{"n_layer": 14, "d_model": 192, "n_head": 6, "n_kv_head": 6, "head_dim": 32, "d_mlp": 768, "vocab_size": 4424, "activation": "tanh_gelu", "norm": "layernorm", "norm_place": "pre", "norm_eps": 1e-05, "positions": "rope", "rope_base": 10000.0, "rope_fraction": 0.5, "qk_norm": false, "attn_scale": 0.177, "bias": "none", "tie_embeddings": false, "parallel_block": true, "init": "uniform", "init_std_qkv": 0.0314, "init_std_o": 0.00594, "init_std_up": 0.0314, "init_std_down": 0.00297, "optimizer": "adamw", "lr": 0.00244, "lr_mult_qkv": 0.5, "lr_mult_o": 0.708, "beta1": 0.9, "beta2": 0.99, "lr_head": 0.00458, "warmup_steps": 435, "schedule": "wsd", "decay_fraction": 0.916, "decay_shape": "linear", "final_lr_fraction": 0.0, "batch_tokens": 32768, "seq_len": 256, "doc_mask": true, "z_loss": 1e-05, "train_tokens": 131900000, "steps": 4026, "dataset": "wikipedia_en"}
MLP neurons of a small language model. Each row is named by its layer, matrix (up: input weights; down: output weights) and neuron, and shows model dimensions 16-143. Each number is 128 + 24 x the weight over its row's rms, rounded and kept within 0 to 255.
After each neuron's rows, "fires before" lists the tokens most often just after its 100 highest values on Wikipedia text that the model never trained on.

L9.up412 [162  86 125 124  99 156 133 115 161 145 134 122 151 140 143 105 146 137 101 169 134  95  83  97 142 127 108 151 146 106 157 130 104 119 141 171 101 161 139 114 120 164 139 123 117 101 106 143 116 153 154 150 129 106  64 140 148 112 138 118 134 136  93 128 132 106 105 162 151 120 121 132 124 142 144 113 106 116 218 105 122 151 106  92 155 124 100 137 136 125 121 120 125  87 181 115  87 121 115 180 130 128  93 158 185 122 148 153  82 133 114 107 117 148 156 165 118 184 133 152 151 148  96 119 132 108 114 123]
L9.down412 [143  82 118  97 101  96 132 148 147  84 162 138 132 147 156 129 149 110 147 130 101 127 147 106 174 133  98 133  72 103 151 118 101  88 120 138 121 116 145 101 105 136 137 143 145 142 115 193 115 106  95 124 121 132 101 175 118 153 126 148  87  88 117  98 160 138 131 136 128 141 148 144 136 232 154 131 144 127 114 125 123 108 143 147 136  95 146 117 135 118 137 136 142 104 107 119 161 145 130 134 136 171 139 143 147 140 131 108 118 112 132 173 138 129 173 112 127 153 110 138 148 140 122 157 128 136 156 142]
fires before: "-", "=", "is"

L7.up542 [123 172 134 135 110 164 116 141 117 167 154 139 137 129 103 121 130 121 147 149 147 141  88 114  96 120 129 128 134 136 104 105 161 120  73 111  96 127 128 122 160 105 116 110 134 136 169 115 135 106 161 143 141 144 109 138 115  98 150 101  87 128  88 102 129 161 113 119 156 132 187 122  96 125 151 134  85 184 131 141 111 118 157 124 133  96 131 164 151 131 102 101 166 111 136 134 107 105 150 111 118  96  96 108 136 158 123 156 119 185 140 129 144  98 134 136 151 127 153 107 130 122 106  86 100 145 123  95]
L7.down542 [154 124  70 156 123  79 127  97 126 119 121 103 118 131 167 133 146 133 125 143 111 125 118 120 135 131 151 142 142 106 162 137  79 160 156 178 119 161  96 135 150 155  95 159 112 128 134 131 162 140 119 125 111  98 166 131 119 140 109 124 165 116 145 126 122 142 128 119 155 112  97  93 118 137  85 135 191 144  92 112 163 135  94 122 143 140 126 116 119 103 173 162 114 119 142 152 110 132 119 135 144 133 187 133  81 124 109 157 120  86 125 126 143 149 103  84 141 119  80 127 151 146 148 174 113  81 121 147]
fires before: "20", "19"

L9.up594 [148 137 128 110 141 119 121 164  86 131 150 110 137 129  89 164 198 117 145 109 176 140  98 122 105 134 124 113 150 166 108 146 136 118 130  76  95 113 149 143  87 116 102 175 127 115 126 139  99 125 162 125 130 132 108 117 174  98 129 162 118 121 112  90 145 125  84 113 149 123 138 135 129 151 143 188 110 115 113 152 155 123 138 144 121 127  95 139 117 119 129 110 156 139 134  92 143 141 140  83 131 102 164 149 114 123  72 157  91 155 130 134 143 168 170 129  94 122  98 133 135 107 152 113 138 124  90  87]
L9.down594 [126 114 133 102 107 125 138  96 173 109 167 181 103 112 167 116 128 139 102 129 112 109 101 132 126  88  98 132 111 154 152 130 121 122 140 151 116  99 107 155 127 132 129 164  98 147 150 123 110 111 113  80 163 171  75 104 134 115 145 131 123 161  84 124 128 121 117 147 135 153 129 147 161 156 115 119 109 164 125  93 136 149 102 142 125 123 143 139  63 129  91 157  98 174 110 175 103 152 139 161 156 113 148 132 147 133 132 111 164 131 114 110 156 134 137 122 118 181 128 141 151 117 145 153 134 154 127 109]
fires before: " |", " is"

L9.up744 [147 119 139 124 117 107 137  85 105 139  97 117 123 143 128 125 145 142 131 114 104  96 103 127 148 122 113 128 132 129 133 169 125 112 144  88  94 147 140 111 100 143 119 105 121 123 122 194 153 123 128 121  97 120 124  78 107 137 156 138 128 133 125 142 148 143 121 143 136 110 123 113 156 161 127 119 135 148 147 156 103 149 122  89 115 162 100 148 109  97 128 119 129 141 159 132 165  96 143 140 146 145  70  93 185 101 135 117 119  94 196 117 114 129 146  97  98 138 115 121 143 118 118 108  82 133 122 142]
L9.down744 [ 74 172 140 164 132 150 128 151 112 141 133 153 163 122 109 168 100 128 127 122 118 175 119 143 117 163 122 165 106 136 119  70 144  91 128 134 177  83 140 120 134 142 103 106 150 144 119 103 153 143 125 143 142 149 126 169 161 120 143 109 138 116  99 116 142  98 132 154  89 136 110  96 145  87 113 137 159 115 123  84 120 113 132  73 156 106 141 157 126 134 147 125 135 131 116 110 114 139 155 163  53 123 124 168 119 151 125 129 114 159 113  96 161 108 131 122 170 148 138 138 141 147 117 116 139 123 123 121]
fires before: "18", "19", "17", ":"

L7.up198 [134 101 105 132 111 110 129 117 151 139 113 119 134 118  96 137 120 161 155 136 105 149 140 122 143 133 147 156 149 101 121 146 116  91 145 145 142 109 116 162 134  91 122 156 175 124 160 126 122 133 131 136 150 131  99 132 104 131 125 133 145 160 138 101 126 105 122 123 120 147 113 146  90 145 132 145  82 148 160 114 151  87  76 109 135 134  77 114 135 133 121 151 134 108 128 127  55 111 164 143 149 128 103 169 161 149  93 126  89 182 116 105 169 116 131  68 143 158 123 133 180  76 169 171 184 127  97 100]
L7.down198 [128 137  89 121 148 130 104 135 124  89 160 144 117 114 141 131 148 113 106 108 132 148 131 124 153 158 131 133 146 115 119  84 132 107 152 135 128 152 168  86 150 126 148  90 124 142 152 175 145 142 178 146 109 142 125 150 160 115 118 127 119 124  84  95  87  80 111 122 142 155 119 150 130 103  94 117 138 123 123 100 107 148 170 166 131 100 129 126 147 102 111 126 135  78 136 156 141 143 117  68 124 152 102 158 141 141 147 160 114 142 134  83 117 146  92 147 139 111 115 113 132 175  99  99 125 187 127 125]
fires before: " |", "–", ")", " "

L9.up389 [158 168 105 109 109  94 115 150 121 131  91 127 161 105 132 126 138 133 135 186 116 126  97 121 125 117 131 145 138 111 113 139 114 132 129  85  89 139 127 171 148 109 132 139 150  96 156  95 139 111 145 150 165  94 144 167 131  73 139 147 114 145 109  49 153 121 135 146 126 133 131  83 136 132 136 108 136 115 145 141 124 125 120 103 157 149 108 159 152 150 121 123 153 143 149  46 112 130 139 115 160 145 134 118 156 105 139 127 113 151 150 134 132 148 148 137 121 134 137 137 173 112 121 145 184 147 139  81]
L9.down389 [130 105  75 110 113 127 138 172 105 186 107 112 142 130  98 135 109 167 122 128 125 171 166 106  92 117 118 100 145 116  96 149 159 122 123  85 117 101  98 161 129 106 128 147 147  93 125  94 140  94 145 165 142 123  89 136 118  97 163  93 100 133 118  92 132 134 120 144 122 130 142 114 133 181 157 157 160 125 148 162 145 108 127 114 137 142 137 162 162 144 146 153 141 135 179 106 133 123 144  61 166 139 163 105 129 111 106 126 124 142  94 121 105 117 167 100 104 163 163 128 117 103 159 179 121 133  92 165]
fires before: " |", " *", " first", " medal"

L8.up33 [150 142 122 107 130 126 131 192 118 143  93 124 118  93 135 125 153 143 134 134  90 180 118 127 109 135 145 128 127  90 154 135 130 107 135 159 157  95 146 151 123  92 136 148 118  80 132 122 108 141 132 147 132 158 112 134 155  82 125 126 117 145 102  70 113 139 130 121 136 134 168 141 106 100 115 116 152 102 170 141 171 115 109 120 144 111 102 134 132 165  94 158 149  95 138  75  97 135 146 111 122 105 144 160 130 123 140 155  86 169 101 137 148 109 103  90 145 170 142 141 128 123 125 129 181 153 130 124]
L8.down33 [157 110  75 152 107 155 125 196 119 118 125 148 127 112 139 107 149 154  80 133 112 105 141 124 160 112 136  96 175 108 101 152 159 125 147 133 135  89 116 131 113 138  91 119 134 110 150 139 164 115 147 116 116 127  97 136 102 134  86  60 129 171 121 147 100 152 135 138 144 138 121 110 122 129 136  72 165 134 147 137 134 119 139 161 145 156 110  99 118 111 139 101 107 125  93  83 157 101  90 136  86 168 164 155 129 121 116 117 115 159 129  95 108 122 140 142 143 108 152 149  95 128 155 127 111 120 119 159]
fires before: " |", " |\n", "ia", "im"

L9.up120 [147 147  88  50 108 156 149 127 129  91 133 142  86 142 115 153 116 155  98 145 117 127  93 107 144 115 152 159 122 111 167 153 166 115 133 115 150 117 115 124 191  83 137 137 149 107 110 153  58 150 108 148 126 145 117 138 140 149  95 154 123 128 119 104 117 148  98 134 125 108 125 174 128 169 140 108 119 149 104 144 116 165 125 134 187 116 132 144 106 159 117 169 164 163 134 102 108 136 133 123 115 118  83 106 135 108 168 140  85 139 160 147 118 114 113 138  95 108 139 141 142 120 132 118 128 136  86 117]
L9.down120 [116 172 123 128 124 109 135 147 107 130 138 151 140 153 122 106 149 129 102 106  74 154 142 121 135 129  93 111 135 121 155 142 111  95 119 151  96 147 105  97 119 113 141 155 112  89 137 128 127 114 117 113 131 112  78 108  94  91 111 127 141 109 117 124 140 117  89 112 117 113 145 140 137 119 177 108 129 132 120 171 141  93 157 111 154 120 155 117 167 126 102 125 143 167 153 133 122 141 141 111 160 145  96 135 144 177 160  98 155 121  92 124 105 124 137 117 103 102 137  95 110 181 111 111 134 143 194  71]
fires before: " ", "20", "19"

L7.up264 [142 151 126  97 133 161 145 107  97  76 113 147 101 136  88 194 107  83 144 137 137 111 103  85 136 144 128 119 121 134 141 132 104 123 135 119 149 121 138 161 121 111 111 176 144 131 108 118 135 139 158 164 134 162 142 152 161 102 173 115  90 122 155 136 123  62 101 124 145 107 158  82 118 119 134 125 107 123 137 118 129 126  73 122 145  92  95 138  98 139 137 154 138 114 176 124 104 110 105 127 160 140 115 150 132 150 115  88 129 156 119 132 126 130 120 122 160 190 137 109 170 103 161 148 143 149 138  93]
L7.down264 [ 90 122  76 136 137  84 126 116 144 143 180 153 161 142 135 115 115 179 143 140 174 158 163 134 124  79 115 154 130 140 125 125 141 126 139 100 104 113 104  91 106 160 118 102 123 156 145 120 126 129 125 124 158 109  93  97  93 139 104 130 152 121 108 127 147 171 155 123 135 136 120 126 139 107 140  83 132 143 125 128 119 144 115  94  94 165 180 113 132 147 136  83  98 109 113 157 124 151 124 112  93 112 103 125 131 139  86 168 124 105 110 115 113 144 185 114 154  86 120 101  80 183 134 161 129 111 111 151]
fires before: "-", "H", "us", "onia", "L", "K"

L8.up565 [166 153 131  98 118 129 133 140 133  77  75 127 103 151 134 143 152 167 105 153  95 109 132 150 114  86 146 135 139 115  84 162 104 132  98  91 135 182 105 145 115 175 118 153 134 111 120  89  99 137 142 128 108 102 125 144 163 114 151 169 150 109 107 141 168  90 122 109 142 132 125  77 173 141 139 146  97 126 140 120 137 116  93  91 139 149 137 147 133 114 129 121 124 125 118 118 108 150 104 123 139 150 162 167 149  95 127  94 121 155 158 113  80 150 140  91 115 179 130 133 176 164 152 142 103 130 135 132]
L8.down565 [176  89  94 138 131  95 126 118 160 124 126 134 127 154 130 117 147  88 131 153 109 101 166 138 148 140 129 100 136  77 109 151  96 112 141 163 136 147  77 130 125 163 122 113 109 137 134 144 153 143 142 142 130 146 127 121 106 154 136 115 113 121 106 129 146 121 116 130 166 111 113 115 153 153 116 147 132 202 146 111  71 162 152 147 157 105 140 140 130 126 143 124 153 121 148 124 119 180 121 133 133 135 143  73 135 114 153 127  77 164 124 155 163 140 141 152  99 125  99 138 129 165  94 127 145 120 125 156]
fires before: "=", "==", "-", "===", ".", "T"